Weights of a small transformer language model.
Architecture: rotary positions, no biases in attention or MLP, capped logits.
Training: a variant of Adam for these matrices, 189M tokens.
MLP neurons of a small language model. Each row is named by its layer, matrix (gate and up: input weights) and neuron, and shows model dimensions 0-95. Each number is 500 + 50 x the weight over its row's rms, rounded and kept within 0 to 999. Numbers have three digits each. A neuron's up and down rows have the sign that makes its largest values positive.
Before each neuron's rows, "fires on" lists the tokens most often at its 100 highest values on Wikipedia text that the model never trained on.

fires on: "ed", "ing", "e", "ated", "ous"
L4.gate89:509526458600499532489585474460498558471532553562523439479444478503503552486570462561537454629453450555397519509515521507535411543547500518514471592441546496472517414487533566497409467492554522540432557503544644481460496415587468366489508499591529533469412559497388446439431538498543447551
L4.up89:517504523454583506471417470483520466571412450420373486509468521432527527411498575542541519628485505556598586518528509495561466518593407530574514502534497542479539522531526504539567419463530506423511582522489510506534499537421542502566470503418454507472477474413532462496442505419497555450

fires on: "N", "W", "CH", " ISBN", " (#", "ed"
L5.gate144:567488539568481589466550555522469399468503515477603494462438463533545452541490395462547503558485475392500502448501471532591457497443493596557490448436501517528490512382432457535469516556571457545471517462416521521520466488410540542504541479517517439483427524470502486556495498561535541494
L5.up144:561419509587481566451559535485516490547488452533499541421482431459474545457484511593514541531485477545431550502549424512518512478555540513455517552429572601491534394439606523495467436484445493597521518405417458547426551477437477472515484538563443489432616538515497387481536503506629553509

fires on: "),", " a", " American", " Japanese", "a"
L6.gate130:483476541466459552426521480501565477419527499559499547487528525459533475634428522554599606565558503537478500441404486449561409426530547557447490505370458529473583502565466548484522518476497520423507472573455535453523496553466521377493505462453496502509484551428426521509507498588389438533
L6.up130:456453581489515387512503490499508468412487532500441567542425524459536507475517478423522436453451427601530455501428563540584395509615513460481447515454525538386463461558475467516459514587533473426416519500537441581511533538434549588504473529478537483516503512561513504429440489524471511458

fires on: " also", " not", "ly", " often", " now"
L4.gate26:535496500431524572565527505447548529537510540548474564477493591475479532507565458550448490485479414467478498515504398402473454448460480417505480434492530400432435409540513473477478432544492494448518536582485509541525450480531461468475525525501496533530460540462476528581499548507443467494
L4.up26:489492575509537585482554500467501468507399500519551494453526555528514449494575431550584524502503460403418460464512502566446506429503499458543526484553472478498501439421499455468558547523493508549514506625491487534482528543508588471420466498534480572572489595502494467609432560583509525416

fires on: "%", "_", " ±%", " ", "0"
L6.gate46:524513526572489522528418529399405458518487370495437456492527478424522466525480390495549521441513515492493517477412515561453564579605545504480514381526442516485495515493473561499550492491543612495494490572502498558489424411552602535447467542495494439573438512415492498495573507398528480428
L6.up46:467437502548554454598477571540505511467548464522512582553521502492498573473481521552428518522529448627488507516468512580524524494571518440460500568495517532418470490499512536570501427609486563545501455523463451499469513394577541563414496602450514537541490551501441606432467446446579556601

fires on: "3", "6", "9", "4", "2", "8"
L8.gate74:479531597471444514508427549546535515535568540522515463469546535511479510522492490581544545467400532453483435566505539504489517421559504547372405486480507365367481478483485479466453502523454489434406528600480537573560543568541455441466425458450528504407409447491554534506472564502478519552
L8.up74:382525524505475477586389531473493442587496467542551535474413500429486505383539449585507434516340559428505486551566478487505537475532519485575545611452510503503548380568550450445504392478462419565474427570487529495552560532493606575546508455512547463461511539526487453472580481385481589614

fires on: "s", " teams", "Croatia", " games", " players", " individuals"
L8.gate108:475479427659494466535507398563429458515384498557465487441539488571556524494502509491536577439476469465465554472474509560581490603467471553512504393495433462488543542457512532493511569537473509507554368439492529576459587515407456535463626532483477533482581504449555521426522549505580512528
L8.up108:434499545515473455488482540498529506570459477551475459561465542582502526537464439508517439436545483455474504500530499390532513467543521559372435422555402446520506505577481479463573471402420459546556489485580517559563515544563460459428560521385475431495462602539541429508480473501450493518

fires on: " ex", "op", "com", "pur", "ven"
L8.gate48:460527485505391420522569499458471459477480453511527393597587432476480482506467575503491582582435526430554442552532496479414507489496520563469526476529571570496525524543449484388528501519496462464455469489530483534519511531541482534486567530530590507446434542487451452532591524552398467474
L8.up48:555552468484528519515542433502402438517556426531517474455594473557571385542498544480477584544494435459531417495456546573467531520525547446508506416550462413536569499477443531509511564486439469550519529497478491508522543505455462471486408542504388414476516410545385480543501473538580394557

fires on: ".", "5", "W", "4", "\n", "1"
L5.gate43:438495496453496547555428535517467568611481443525548443531411461612433465471468479438518553550586549486508541519492531461442575483374458493477505518474510450478572537529462609513598535525553556464453482530473501422472496483419591527567533540591474589481552512398443465559498491522479535493
L5.up43:398436514561454485575394483478471465585403578551571407455410509544435576483460464469510519541531560420481398492520530516559569541387505606509478504457519526505556541582511578500476476478501611472457475583496469519456542501467544506497503522632472544573519449463465482536578543452497530499

fires on: "–", " ", " (", "0"
L8.gate5:452460570540520499509446490554538519546585525516499510529544553414481490538432501532481504422444365433470421564542484571442573426466497580442503500433516443536490547511444482533598626602499495431519525548529457473443486446596493450498442473474497526438491487453497625501450511505505449524
L8.up5:459549588554482451513563523447476532426461482431454540469525487522445521519551474371455620504485410502511552456465472506492462419613575521456430475373457552596466421491440473532433492536512529486540563568506523463558432524550465369418505478576496381583554549487504519493435503544495472478

fires on: "\n"
L8.gate114:460522577530426487476530574499413465465461536464488456493466547460460524510510466505534541478522418367477475483437630408490487480511531548490503517427524504555523429515415451572469576525478477476510632580494462524546478585416448497492462519499502493457431470425533442426518525517497473545
L8.up114:540331486505490456413471475560459467460419503510381584521451495450567530466490494545426534514469432488528553541561574602473598526574458559523510498550486498517620470533495475608464525491512456514499546452428536464520510517480482408518654493516496582421384535520438486547554467521529594500